config.toml
num_hidden_layers = 14
num_key_value_heads = 10
head_dim = 32
norm_place = "pre"
norm_eps = 1e-05
qk_norm = false
tie_word_embeddings = true
init = "normal"
init_std_up = 0.0265
optimizer = "adamw"
decay_shape = "linear"
max_seq_len = 256
train_tokens = 308900000
max_steps = 9427
dataset = "wikipedia_en"
MLP neurons of a small language model. Each row is named by its layer, matrix (up: input weights; down: output weights) and neuron, and shows model dimensions 224-287. Each number is 128 + 32 x the weight over its row's rms, rounded and kept within 0 to 255.
Before each neuron's rows, "fires on" lists the tokens most often at its 100 highest values on Wikipedia text that the model never trained on. A number after a token or word is its count.

fires on: " the" 35, " The" 13, " other" 8, " as" 8, "1" 5, "," 4
L8.up377 [138 181 138 116 107 108  94  91 110 128 133 127 142 116 118 153 138 127  94 116  57 118 165 175 163 109 124 135 159 128  80 128 121 157 122  93 130 121 136 144 138 115 153 123  90 165 142 116  72 134 118 176 177 166 138 144 164  87 134  89 150 132 118 215]
L8.down377 [184 127 133 120 149 127 133 113  96  94 118 176  93  94 163 124 140 134 154 123 173 106  94 126 103 147 140 167  72 123 167 105 118 164 156 169  52 120 118  56 135 105  65 140  88 130  84 145 134 158 122 128 102 101 120 168  78 128  95 114 129 116  87 132]

fires on: " " 33, "0" 13, ":" 11, "1" 10, "9" 10, "2" 6
L11.up978 [150 162 123 118 114 144  61  75  80 116  93 106 157 151 104 167 151 115 119 129 107 150 128 162 161 123 136  70 103 138 145 184 111  60  97 147 155 109 106 167 155 140 122 161 138 128 162 122  70 187 110 168 136 121 234 158 102  80 108 130 114 122 154 118]
L11.down978 [181 153  72 119 134 178 106 117 146 149  98 126 116 122  99 165 108  61 174 167  90  79  99 144 144 120 106  91 131  76 168 137 124 142  62 158 129  97 114 104 147 150 157 155 159 164 144 114 141 131 126 128 142 109 126 155 123  44 126 139 211 107 190  85]

fires on: " to" 30, " in" 22, " In" 12, "In" 12, "\n" 8, " of" 5
L4.up238 [163 139 153  85 126 114  75 144 175 136  78 185 180 114 137 143 125 135 101 126 121 143 122 141 168 146 140 113 105 140  99 133 114 113 132  91  70 119  69  99 140 135  79 125 154 124 104  91 144 139 141 118 154 136 123 110 128 109 171  85 168 140 169 132]
L4.down238 [106 161 138 116  90 170 166 112 109 175  78 121 146 109 132 125  92 132 118 179 123 124 115  99 114 135 123 101 189 149 107  49 136 132  77 163 117 168 143 125 116 115 126 144 103 135 115  91 185 109  72  86  72  91 133 125  79 109 140 154 141  81  75 118]

fires on: " |" 45, " as" 7, " the" 5, ";" 5, "-" 4
L11.up631 [ 82 202 162  73 157  89 116  93 114 159 117 205 106 117 122 160 184 132 184  84  94  97 113 136 138 155  87 122 147 104 141 179 137 102 106  62 153 157 165 153 158 114 142 150 126 173 148  76 157 108 158 135 129 123 175 107 182  70 192 125 105 156 125 196]
L11.down631 [141 101 176 119 149 138 119 156  69  94 170  42 166 126 146 186 102 169  86 143 151 121  99 158 121 186  94 154 140 166 163 107 156 128 165 175 120 164 114 121 135  58 126  60 110 155 105 105 127 143 146 140 153 118 164 140 159  35 107  91 139 141 126 100]

fires on: "\n" 21, " well" 18, "t" 14, "f" 7, " •" 6, " (" 6
L4.up1201 [141 127 173 173 157 122 121  74 111 177 114 132 129  84 106 150 165 118 176  92 124 145 134 113 157 141 146 186 135 146  94 155  88 140 159 112  17 129 119 111 115  76  67 128 148 111 121  41  79 119 115  58 172 131 111 197 143 105 150  52 170 127 192 174]
L4.down1201 [161 108 157 155 164 120 149 135 128 146 110 156 144 133 119 132 121 104  90 155 102 131  76 159 143 108 175 104  73 151  84  77  62  77 123 165  95  87 193 110 116 138 157 142 137  67  51 100  70 121 107 171  58 136  78 140 183 117 125 159 199  27 153 109]

fires on: " " 39, "-" 7, "==" 7, "|" 6, "\n" 6
L11.up1173 [106 141 162 146 128  99 122 146 171 107 107 179 122 144 107 108 114 148 123 122 165 196 100 126 133 205  88  83  99 165 112 118  94 144 135  98 128 129 151 109 147  74 154 121 126 126 144 113 169  97 138 172 102 153 140 178  83  79 140 111 151 139 149 133]
L11.down1173 [132 139  59 108 130 158 181 123  97 138 103 106 104 170 137 137 155 102 118 124 124  96 138  10 110 132 151 165 165  68 110 142 159  94 134 188 100 141  94 156 121 103 109 158 110  79  98 128 120 113 103 143 161 150 135  95  73 150 134 105  95 157  99 185]

fires on: " and" 49, "," 24, ")" 9
L8.up1205 [139 177 186 112 103 135 133 135 135 149 100 132 123 168 138  99 136  42 140 185 141 116 177 129 191  78 139 144  88 151 158  98 108 159 152  96 155 147 159 105 158 140 176 163 117 158 145 101 151 141  65 125 130 135 109 114 193  78 117 144 168  93 129 148]
L8.down1205 [118  76 110 115 131 144  87  83 101 163 108 136 163 110 112 161 101 118 126 107 159 104 142 140 113 193  96 102 192  56 120 158 113  67 148 147 127  89 117 103 137 161 121 110  97 152 140 162  72  97  84 122 118  96 149 130 117 164  86 146 105 107  74 133]

fires on: "-" 27, "er" 17, "1" 8, "f" 5, "ic" 4
L8.up1621 [103 142  96 177 102 152 195 138 160 124 116 146 146 100 144 126 158 135 196  92  70 140 160  93 136 142  90 163 122 173 113 193 115  98 180  91 110 163 160 135 147  84 147 116 184 142 146 112 175 144 108  98 166  90  88 103 151 106 120  82 175 102 127 169]
L8.down1621 [114  86 140 132 189 144 148 124 124 111 131 101 104 119 125 130  79 134 110 105 144 155 110 146 187 154 190 130 150 152  74 106  84 180 171  59 143 101 118 147 141 110  61 108 199 150 132  89 161  92 147 164 143 105  94 147 111  81 153 161  87 147 117 147]

fires on: " |" 50, "\n" 25
L11.up399 [138 152 160 124 112 170  50 138  84 130 146  97 118 188 124 114 210 174 107 101 180 141 116 175 139  92  97 128 114 121  89 126 117 109  70 143 135 130 179 156 170 105  96 125 128 108 167 146 147 112  79  71 145 144 160 183 146  68 150  43  57 120 165 158]
L11.down399 [138 137 140 144 116 158 130 115 120 197 115 135 164  93  84 123 128 160 169  78 163 100 148 160  35 139  63 140 122  73 111 111 108 155 112 135 133 179 142 156 126 127 131  68 107 179 145 159 135 156 149 121 128 123  51 130 168  61 161 148 128 103 120 122]

fires on: "." 100
L4.up1038 [130 136 176 173 135 128 149 135 102 142  88 167 147  90 141 100 167 153 166 121 105 188 138 129 156 114 132 131 131 187 156 121 130  54 176 100  99 145 157  66 136 167 103 136 136 111 150 135 142 115 130 132 107 102 165  71 155 117 163 121  88  96 144  93]
L4.down1038 [144  69 145  77 110 108 117 147 144  96 133 127 113 120 150 164 109 102 121 204 146 128 111 104 141 145  52 159 118  91  51 139 187 161 169 139 114 112 131 132 123 128 182 128 160 152  96 129 150 119 152 156 130 148 124 114 138 143 114 135 120  95 119 118]

fires on: "==" 33, "\n" 24, " un" 13, " " 9, " (" 8, "-" 6
L11.up1774 [ 88 197 138 112 126 148 144 108 123 158  98 153  58  87 150 114 140  95 149 155 113 158 149 176 110 120  69  91  98 157 147 119  75 149 147  93  75  63 185  87 158 139  93 128 136  51 163 126 109  99  68 133  95 171 158  98 142  37 121 141  90 140 138  89]
L11.down1774 [164 115 175 111 151 147 132 127 125 111 135 133 125 116 181 120 162 172 134 165 121  50 117  46  80 136 134 193 176 104 127 118 125 160 144 106 127 153 127 122 124 156 138 178  96 134  58 198 193 121 150  86  95 154  90 149 121 166 176 124 126 152 127 133]

fires on: ")" 30, " (" 12, " he" 11, "'" 8, " who" 6, "\n" 5
L4.up1199 [140 186 125 106 175 121 150 153  82 160 122 163 154 120 153  72 112 139 129 179 139 144  98 101 102 133  89 166  65 130 103 135 138 157  82  80  86 151 128  87 204 106  93 122 168 133 112 119  72 149  78  70 124 137 165 161 143 109 132  77 108 140 124 151]
L4.down1199 [124 153  99 120 139 164  53 205 112 123  65 100 106 104 104 127 147 128 146  82 121 134  79 110  96 142  41 185 130 124 121 134 194 154 115 195 102 227 137 125 167 114 115  98 122 143 136  93 117 169  64 112  98 103 148 172  96 140 150 129 142 166  98 181]

fires on: "\n" 43, " \"" 17, "," 7, ":" 7, " |" 4
L8.up649 [170 183 136 155 125  93 124  80  85 116 134 121 143 123 113 103 168 145 172 186  94 130 129 102  98 159 127 119  90 130 174 106 144 119 173 133 164 111 143  83 119  92 106 138 146 116 191 121 102 104  71  68 158 133 198 137  92  94 105 110 134  91  78 191]
L8.down649 [108 180  98 157 146 128 176 114 111 144 120 147 162 101  84  92 136  91 144 139 129 126 120  94 124  94 136 131 147 142 163 187 142  74 121 138 172 137  75 127  98 112 131 116 179 153 185 129 117 116 125 144 147 152 192 124 115  91 123  55 171 145  90 128]

fires on: " his" 28, " a" 15, " the" 6, " Ar" 5, " had" 4, "s" 4
L11.up54 [153 139 114 130 113  81  77 139 112 110  63 158 168 201 155  79 167 176 120 136  99 114 131  86 110  82 127 137 128 137 184 125 130 153 115  68  62 125  97 120 107 127 113 122 159 114 133 154 159 131 105 110 141 131 170 175 112  99  95  52  57 154 160 135]
L11.down54 [155 165 140 220 154 185 132  82 110 213 131 139 180 130 108 155 156 167 134 132 117 116 122 122 143 125  96  74 120  61 126 129 114 118  86  95  63 176 151 183 138 128 209  93 126 185 173  65 184 140 148 101  71 132 114  99  87  98 110 163  87 101 113 164]

fires on: " (" 29, "9" 13, "\n" 7, "/" 6, "end" 5
L8.up1733 [151  81 157 109 131 115  80 132 149 181 100 129 134 173 165 186  81 150 133 150 140 255 182 153 148 171 108 100 105 142  84 169 120 108 120 111 150 109 177 101 146  66 138 123 103  91 152 134 110  51  89 118 123 127  99 169 111  99 104 130 202 154 117 145]
L8.down1733 [ 98 129 133 111  84 164 165 109 169 102 137  85  76 130 159 168 162 128 104 160 142 133 144  85  80 154 125 147 156 103  87 129 136  94  97 150  91  94  94 176 107 172  97 139 177  98 130  93 134 153 125 141 143 181 156  95 125 181 118 141 114 113 190 125]

fires on: "\n" 38, " •" 23, " (" 21, "-" 8
L4.up1383 [166 122 174 127 126 112  94 114  97 124  99 152  98 157 159 132 104  99 155  97 116 183 177 128  85 204 133 122  97 128  80 145  64 138 156 138  57 114 174 105 107  84 181 135 151 104 125  66 112  79  58 114 118 107 133 142 120  81 144 125 104 118 190 159]
L4.down1383 [109 156  86 162 130 203 132  60 182 132 159 132 131  97 132 113 141 123 136 132 141  94  73 111 119  85 146 121 198 152 149  75 152 146 127 178 150 130  79 135 117 164  77 150  75  82  57 144  90 128 127 151  83 160 139 102 107 154 146 149 178 114 127 109]

fires on: " " 53, " |" 18, " of" 8
L4.up371 [ 65 152 119 121 128 131  99 138 144 153 124 133 129 157 151 106 148 174  60 141 168 129 176 111  85 161 132 119  88 122 200 205 105 129  83 116 174 173  86 162 183 100 150 155 144 138 137 156 136 118  62 140 133 144 137  94 146  90 107 132  71 103 149 118]
L4.down371 [151 144 102 162 150 160 171 202  63 105  85 182 125 108 128 123 109 106 134 169 133  60  45 143 132 147  71  99 190 122  47 228 147 186 101 137 139  89 120 103 113 128 122 105 117 119  77 158 100 162 140 145  94 149  50 173 104  83  83 140 113 134 127 143]

fires on: " " 29, "1" 15, "2" 12, "3" 8, "," 6
L11.up784 [129 156 157  45  80 158 139  99 135 125  42 136 131 131 169 136 133 180  80 135 142  96 166 126 116 132 148 101 107 181 182  86 164 153 104 139 133  91 137 158 149 149 148 118 128 107 148 105 154 119 137 121 123  86 253  85 123 135 123 143 113 119 148 103]
L11.down784 [ 67 130 119 186 189 137 120 226 130 138 127 148  76 118 144 172 119 112 151 141 134 156 147 140 119 141  72  99 116  35 112 132 116 144 119 104 205 108 171 108 168  74 148  78 121 133 115  87 111 103  95  97 136 162 103  75 137  34 167 116 196 115 125  87]

fires on: " |" 67, "0" 12, "\n" 8, "1" 5
L8.up1647 [161 146  90 157 112 125 119 122 163  84 122 106 160 234 167  67 199  96 159 129 127 120 175  99 109  90 128 125 134 181 174 135 114 119 100  67 179  88 147 120 146  89 144 116 132 119 140  89 137  87  71 124 149  91 129 163 165  84 124  99 113 111 142 178]
L8.down1647 [ 87  85  96 122 104 139 120 140 148  74  87 135 214 173 153 129 164 126  82 145 197  85 144 101 107 132 121 182 131  79 137 170 136  73  84 104 161  74 153 147  96  54 134 142 137 157 130 143 105  90 104 158 137 123 146  99 143 107 144 153 130 114  81 198]

fires on: "," 80
L11.up976 [146 127 110 194  99 153 150  98 132 175 190  85 122 108 120 134 157 162 135 135 114 129 125 106 148 105 125 160 107 115 139 180 113 145 197 128 124 174 165 170 170 162 103 153  99  81  94 144 160 117  61  98 140 160 131 105 126 105 173 113 110 157 144 140]
L11.down976 [ 59 141 102 125 160 143 159 159  91 150 142 145 148  48 130 116 106 139 126 103 126 134 124  97 103 187 116 133 119 127  93 143  93 144  81 129 135  59 113 122 114 127 166 131 115  91 136 183 112 106 155 109 148 126 121 113 152  31 126 170 128 178 150 135]

fires on: ")" 47, "\"" 38, "\"," 6
L11.up648 [ 92 178 165 133 159 176  86 128 147 112 155 102 104 125 161 116 113 121 157 105 117 195 160 121 134 102 152 101 121 163 144 114 156  70 140 121 133 141 167  72 193 153 140 136 131 160 159 148 133 160 130  93  83 148 148 102 240  92 121 112 182  95 129 137]
L11.down648 [119 155 167 128 170 112 121 144 158 172 173  73 139  63 103 131 152 137 107 167 150  95 102 116 152 133 173 163 184 124 112 110 111 141 136 148 106 149 130 111 185 119 114 159 117 192 177 128 110 148 123  83 145 125 147 159 172  97 115 134 127 109  76 108]

fires on: "," 54, ")," 19, "\"," 13, ")" 12
L11.up1509 [113 187 140 114 140 148 115 118 134 102 127 108 161 146 107 126 133 118 175 115  80 166 170 117 133 122 131 123 154 144 153 118  82  50 143 111 131 112 160 105 163 126 111 151  97 163 148 103 127 119 120 125  67 145 160  94 213 103  92  79 182  95 104 162]
L11.down1509 [132 180 143 177 190 177 118 120 149 174 185 113 131  62 156 162 133 114 121 151 129 101 115 115 128 104 142 152 189  95 100  97 123 138 114 154 157 132 154 111 163 125 148 132 132 186 131 165 126 170  70 100 141 155 114 145 158 206 116 125 150 114 108 116]

fires on: "\n" 30, " —" 19, "5" 9, "0" 6, "4" 5, "2" 4
L11.up376 [ 83 132 132 148  81 113 130 138  79 167 125  76 169 187 146 103 171 133 108 149 145 103 100 157 168 107  93 112 125 126  93 112 123 124 103  88 128 151 137 128 189  97 114 141 133 121 147 118 175 127 147 136 158 141 202 109 200  62 142 116 156 136  97 120]
L11.down376 [ 98 145 108  69 129 117 131 115 166 104 196 149 119 121  58 155 167 102 106  53 138 124 181 142  86 109 110 160 116  96 107 135 150  90  74  91 160 185 136 124 152 108 121  66  90  92 162 184 150 117  81  58 134 147 201 139 173  46  99 117 118 157 121 110]

fires on: "\"" 48, "," 17, "\"," 10, " (" 6
L4.up339 [122 165 123 156 100 140 129 102  63  84 143 152 115 172 128 129 103 144 179 121 119  99 106 113 101 136  65  97 143 114 124 105  96 125 177 123 131 137 192  27 177 114 149 103 154 148  78  85 119 142  58  86 141 167 152 138 169 106 113 101 100 116 124 140]
L4.down339 [105 145 151 159 163  69 122 129 137 152 166  88 145 197 165 122 115 119 135 152 125 145 165  94 169 108 135 103 161 123  87 133 140 187 131 120 174 164 204 152 131 121 162 107 135 156 116 147 144 117  91 119 195 157  90 104 166 120 103 133 110 114 101  95]

fires on: "." 87, " " 6
L4.up1472 [ 92 190 108 127 108 128 152 141 111 167 148 175 143 110 155  98 115  87 152 122 120 191 146 116 139 104 126  88 119 140 136 153 134  60 195 123 123 157 186  90 152 168 115 126 157 135 146 137  92 150  75 150 118 127 170  74 167 108 154 130  53 102 208 117]
L4.down1472 [155  93  87 102 155 102 154 164 151 124 103 104 118 125 126 151 124 131 108 163 130 101  78  89 181 145  75 154 136 100  64 132 172 202 147 106 139 133 140 133 145 127 187 106 171 137 107  99 112 164 132 139 109 149  92 179 137 123 100 124  70 128  89 122]

fires on: " " 64, " |" 16, "6" 7
L4.up941 [ 29 160 155  93 131 142 102 106 166 132 118  93 140 148 167 108 164  98 110 153 171 107 136  84 106 120  87 135 117 140 124 170 170 145 140 115 172 209  91 131 170  90 137 124  72 105 142 178 116 133  28 104 175 160 151 141 132 135 114 115 159  79 170 155]
L4.down941 [117 147  91 171 149 170 130 158 134 136  95 130 133 110 137 102  92 143 181 170 126 133  51 129  83 169 144 132 196  89 117 124 154  49 129 110 187 120 154 100 167 143 118 135  89 135 102 160 136 153 158 196 112 117 147  68 135  80 138 142 183  72  64 113]

fires on: "," 29, ":" 26, " as" 15, " ," 4, " a" 4, " were" 4
L8.up893 [153 152  87 181  80 160 163  57 102 123 166 111 135  95 123 100 149  96 140 211  82 105 144  89 178 124  90 134 140 123 165 100 131 196 117 134 146 150 172 150 113 176 130 133 120  79 104 128 124 106 106 164 114 184 111  31 204  82 131 143  88 102 176 113]
L8.down893 [163 113 160 127 123 132 218 123 129 173 111 144  94 138 116 108 126 137 132 128 128 123 177  93 154  92 112  79 148 103 130 171  67 128 100 116 130 148  93 146 117 138 113 105 175 130 135  83 119 144 146  90 123  78 142 118 156 106 113 114 154 190 145  90]

fires on: " |" 43, " " 11, "," 10, " to" 7, "\n" 7
L8.up1676 [143 142 128 187 101 142 151 120 118  94 122 112 112 140 146 144 137 184 186 181 153 140 117 150 120  83  98 165 161 120 154  94 152 188 118  83 110 189 192  93 184 133 130 117 154 117 162 101  83 125  82  47 142 139 129 113 146  99 112 132 103  51 132 141]
L8.down1676 [106 104 100  86 158 157 185 182 170  56  93 153 167 125 159 102  87  53  92  60 163 120 119 145  62 164 176 114 141 161 150  95 110  86 125 148 138  77 115 142  88  80 110 132 183 148 139 113  52  83 149 183 132 126 185 118 149 146  88 129 180  84 160 141]

fires on: "\n" 44, " |" 21, "1" 7, " " 7, "0" 6, "4" 4
L8.up131 [137 120 131 138 126 136 104 131 180 112 148  99 180 168 140  76 169 156 149 179 163 121 154 122 160 123 137 138  94 122 194 148 130 152 111 128 103 121 175 131 173 101 108 102 130 144 142 107  73  92  41  91 152  97 128 162 166  93 107 129 130 114 139 151]
L8.down131 [139 106 147 102 107 133 136 146 131 135 103 131 159 182 118 107 176  77  45 153 147  65 209 178 106 108  97 152 111 161 173 156 117  65  92 146 173 127 158 126 146  74 108 162 175 157 135 137 104 150 134 104 147 106 161 164 146 167 126 123  94 102  83 193]

fires on: " " 26, " the" 22, "s" 14, " a" 13, "." 7
L8.up195 [133 133 160 120  78  85 162 125  90 105  93 143 131 126 115 110 119  98 102 182 136 157 120 116 102 104 156 128 120 121 161 137 130 164 113 146 172 112 139 153 132 162 161 111 114 125 163 100 177  60  85 131  97 105 155 174  93  73 180 123 153 134 193 166]
L8.down195 [111 124 156 182 143 168 116 101 143 142 126 172 143 178  88 184 157 106  74  84 158 112 159 114 176 147 105 127  95 127 132 107 187  72 134 125  99 135 124 153 102 117 185  99 130 132  85  60 129 102 121 118 114 125  87 106  95  75 175 127 117 150 136 112]

fires on: "," 32, " and" 9, "-" 9, " C" 8, " F" 7, " B" 7
L8.up1791 [139 180 102 139 159 138 146 117 176 158 130 117 146 129 143  99 106  80 133 160 129 106  74 177 122 163 165 140 121 160 116 171  89 154 188  70 122 175 141 125 130 127 157 111 135  89 112 110 158 154  97 108 119 133  64 109 170 122 197 102 158 126 157 143]
L8.down1791 [126  83  29 135 143 179 137 138 119 132 106 120 143 125 182 171 118 121 140 154 115  74 135 176  87 174 108 150 104 116 114 107  90 107 127  87 169 135 121 113 131 147 185 115  91  67 102 202 119 119  99 127 149 100 111 110 138 141  82 120 141 126 133 110]

fires on: " |" 55, "\n" 17, " NM" 9, " who" 4, ":" 4, " as" 4
L4.up1254 [111 179 134 187 184 106 136 159 121 204 183 120 145 164 106 107 125 153 105 136 100 158 176 155 132 135 123 168 141 176 121 142 102 138 128 111  88 135 126 146 140  79 122 129 134 132 140  89 168 150  98  67 132 149 156 164 177  85 159  60  73 144 135 121]
L4.down1254 [134 136  75  94  90 169 145 104 122 204 146  82 117  84 154 103 152 158 166 122 133  98 102 122  84 100  91 119 168 153 141 109 155 156 158 113 100  95 150 105 159 152 103 111 114 193 157 121 149 136 129 104 134 109 145 180 134 172 106 185 122 100 129 118]

fires on: "s" 62, "'" 8
L8.up1799 [127 144 132 135 105  77 133 146 108 196 110 143 120 146 197 118 134 114  81 168 177 145  55 113 112 121 116 116 108 129 121 162  96 182 120 104  83 135 182 160 150 107 120 124 145 123 141 103 132 167  81  93 152 164 147 193 137  94 115 130 151 107 160 158]
L8.down1799 [105 142 105 175 158 130  78  77  98 139 161 220  78 147 102 107  92 130 141 165  43 110 170  92 148 155 111 157 134 192  95 125  89  81  79 136 137 134 118 111  95 171 103  97 162 138 127 141 130  94 110 107  98 117 169 118  92 144 144 135 204 137 126 117]

fires on: " and" 39, "," 38, " the" 10
L4.up698 [133 111 128 174 175 143 156 135 134 193 173 133 112 145 141 172 167 102 149 107 110 164 180 102 150 136 111 159 160 252  91 182  99  75 159 108 136 161 109 143 199 168 112 132  72 123 121 145 137 145 126 116 147 127 101  80 169 100 146  96 175 131  86 217]
L4.down698 [139  85 159 111 141  79 129 111 101 133 161  97 137 110 115 128 119 107 104 153 112 170 148 100  71 177 114 138 143  96 104  55 128 189 141  90 144 119 139  87 177 119  90 141 120 153 129 174 122 101 118  26  98 116 122 110 155 134 108 118 164 122 199 151]

fires on: " in" 23, " High" 17, " En" 12, " en" 5, "/" 5, " to" 5
L4.up337 [130 113 156 108 152  79  31 123 139 139 104 172 161 154 167 148  77 158  72 128 130 121 146 150 114 116 187 164 112 122  99 155 120 111 107  61  87 139 101 126 175 172  55 115 189 120 164  97 181 179 124 126  98 116 137 123 180 106 136  56 119 149 149 107]
L4.down337 [102 117 153 143  74 166 157 135 108 154 122 154 132  84  97 122 148 158 195 194 133 115 119 176  68  89 152 101 126  99 117 100 168 106  64 120 126 136 120 118 146 123 107 131 134  93 155 138  98 162  99  93 118  83 119  87 116 126 148 129 164 128  42 120]

fires on: "." 84, "\n" 4
L4.up382 [ 95 129 159 134  89 126 158 172 139 160 117 163 141 144 128  83 131  97 160 112 120 139 174 101 154 102 111 121 135 157 175 133  98  87 181 125 133 181 171 112 160 156 103 134 105 128 153 145 148  68  40 139 103 130 107  52 128 122 134 142  84  89 145 121]
L4.down382 [124 139 109 144 161  78 157 123 148 144 114  90 169 118 150 146  85 115 153 196 151 118  72  72 136 147 101 168 119 143  91 191 151 190 189 135 116  87 110 154 190  67 150 113 139 139 128 142 151  97 144 112 116 178  98 132 169 194  98 137 108 142 157 142]

fires on: " were" 14, ":" 12, "s" 11, " from" 9, " was" 8
L8.up1375 [179 171 110 123  92 157 133  67 100 119 202 113 137 171 180 141  48 121 100 150 110 105 110  73 134 131  76  82 140 137 108 149 163 141 149 116 102 108 173 134 116 131 147 134 131 142 159 101 117  78 104 142  93 151 109 135 165  66 107 143 155 132 155 166]
L8.down1375 [215  84 141  83 171 127 164 112 131  91  91 122 116 142 134 136 118 150 104 123 114 194 132 174 182  71 136 101 119 113 149  68 159 117 104 156 107 119 135 179 154  89  96 123 132 135  79 171 142 114 168 139 116 138 169  82  99  41 116 126 127 141 106 184]

fires on: "0" 32, "–" 16, "," 7, "-" 6, "C" 6, " (" 5
L8.up182 [143 142 196 133 169  70 150 102 138 116 184  99 116 186 159 125 134 114 115 144 107 187 174 126 127 175 111 123  79 150 139 152 117 207 151 136  98 160 120 135 129 145 161 126 110 127  72 147  98 121  83  62 131  99 126 125 140  96 171 100 161 158  88 169]
L8.down182 [123  98 161 144 117 160 150 114 133 167 143 107 118 114 101 148 132 113 137 139 100  52 114 106 130 103 127 114 120 106 105  93 151 108 147 126 111 153 144 118  92 138 160  94  85  42 124 139 165 208 148 139 119 130 106 190 143 226 172  93 140 148 165 165]

fires on: "ch" 24, "ender" 6, "ile" 6, "in" 6, "uns" 5, "en" 4
L11.up2 [146 145 128 177 123 145  94 122  81 131  87 138 183  95 103 116 142 145 128  96 125 116 118  95 165  59 182 154 118 160  89 117 104 147 113 119  87 182 131 118 113 118 122 164 105 124 135 113 107 104 117 147 164 160 119 132  99  92 182 113  87 100 112 147]
L11.down2 [144 135  92 104  94 121 133 104 104 163 128 102 154 151 135 119 117  88 160 140 147 111 165 137 189 159  72  88 140 182  97 123 156 150 134 171  92 122 141 101 152 168 122 173 146  92 118 144 171 201  71  72 126 183 164 131 104 148 112 146 155 150 131 130]

fires on: "," 54, " that" 8, ")," 7, " ," 7, ";" 4
L8.up1889 [ 79 165 147 156  56 113 194 125  99 135 167  87 124  71 102 128 116 131 157 161  95 159 163  87 149 143 116 102 114 163 161 138 145 187 187 102 137 127 187 124 115 176 115 142  91 107 146 153 115 176 106 116 116 103 147  80 197 124  96 141 129 106 132 140]
L8.down1889 [133 184 154 170 140  81 183 110 144 153 137 119 190 164 137 141 164 128 133 146  38  56 134  77 132 129 116 164 118  96  93 109 108 121 134 102  86 114 197 140  89 166 128  92  80 158 184 100 125 195  65  88 120 136 124 106 159 225 141 138 124 119 146  98]

fires on: "," 51, " as" 6, " played" 5, "ed" 4
L11.up1691 [ 76 183 104 178  84 129  78  90 119 166 130 151 122 124 147 143 101  99  93 110 105 169 204 121 118  80 120  97 120 134 119 237 105 145 132 101 144 207 170 107 137 102 155 152 132 159 101 133 105 185 110 114 144 158 122 159 170  94 166  82 118 136 137 150]
L11.down1691 [132 143  53 129 156 118 148 143  94 107 156 197 106 121  98  97 113 153 138 100 121 143  51 105 155 103 147 138 131 145 123 115  98 211 129 130 126 101  96 100 146  83 119  83 165  90 165 125 100 126 147 133 131 122 146  84  80  44 126  77 149 149  99 153]

fires on: "==" 30, "===" 14, " ==" 6, " " 4, " ===" 4, " |" 4
L11.up308 [ 59 174 141 103 105 151 116 128 136 140 101 153 129 108 143 105 130 112 126 129  90 110 112 111 122 128 110 154 113 195 162 179  94  99 132 130 168 151  95 102 187  83 155 168 153 122 169 159 156 138 121 107 158 137 139 103 129  84  95 123 165 104 134 140]
L11.down308 [ 62 130 118 138 104 109 118 143 138 130 138 108 134 147 113  91 135 146 155 114 149 139 109 220 115  67 152 181 175 150  76 173 100 144 118 116  95 150 133 134 102 184 129 129 140  86 129 147 123 143 134 207  66  88 154 124 100  27 144 137  93 101 128 131]

fires on: " " 24, " |" 24, ")" 10
L4.up1312 [111 187 148  34 105 131 114 166 150 163 120  75 134 170 195 107 157 156 132  99 156 136 112 132 202  93 129 200 143 139 149 154 131 124  89 109 147 158 146  36 156 111 186  95 158 132  90 126 221 118  91  90 172  63 112 173 123 111 147  89 138 145 151 148]
L4.down1312 [134 163 139 160 152 188 173 135 120 124 132 131 140 110  98  99 135 109 142  95 134 162  93 116  33 153 108  76 139  94 148 153 161  69 170 151 145  91 161 116 115 148 130 123 110 178 137 137 126 169 151 135 145 106 158 152 124  79  99 201 126 112 104  88]

fires on: " " 28, "1" 16, "2" 11, " |" 9, "." 8, "-" 5
L11.up180 [147 113 134 104  81 139 155  92  69 162 113 129 107 148 191 141 169 156 161 108  72 128 154 117 165 168 143 148  64 168 119 133 139 100 119 157  61  57 144 193 128  92 159 200 131 122 100 103 138  83  87 122 182 124 122 135 113  99 117 140 121  75 139 181]
L11.down180 [108 130 109 159 169 117  94 147 162 135 145 143 100  97 136 171 135 134 133 143 157 108 199 106 126  86  62  76 119  84 125 138  95 155 131 167 155 137 122  77 137 146 116 147 150 139  93 170 105  98 135 141  87 159 149 114 107 165 186 128 156 162 197  68]

fires on: "-" 51, "0" 12, " |" 10
L8.up955 [109 138 146 148  58 106 107 125 154 221 121 115  94 134 115  93 159 128  92 115 156 137 152 131 118 110 140  77  68 158 100 159 100 146 111 137  81 166 138 162 137 106  65  98 147 106 131 123 114 167  57 150 144 111 140 145 185 101 153  73 159 121 189 175]
L8.down955 [137 139  94  88  98 120 170 172 109 117 157 139  78 119 121 115 170  94 122  93 132 120 129  72 158 107  64 134  88  62  80 168 151 160 119 117  79 177 160  69 138 122 121  99 137 130 143 165 153 102 103 171 141 154  98 104 111 158 171 187 177 116  84 116]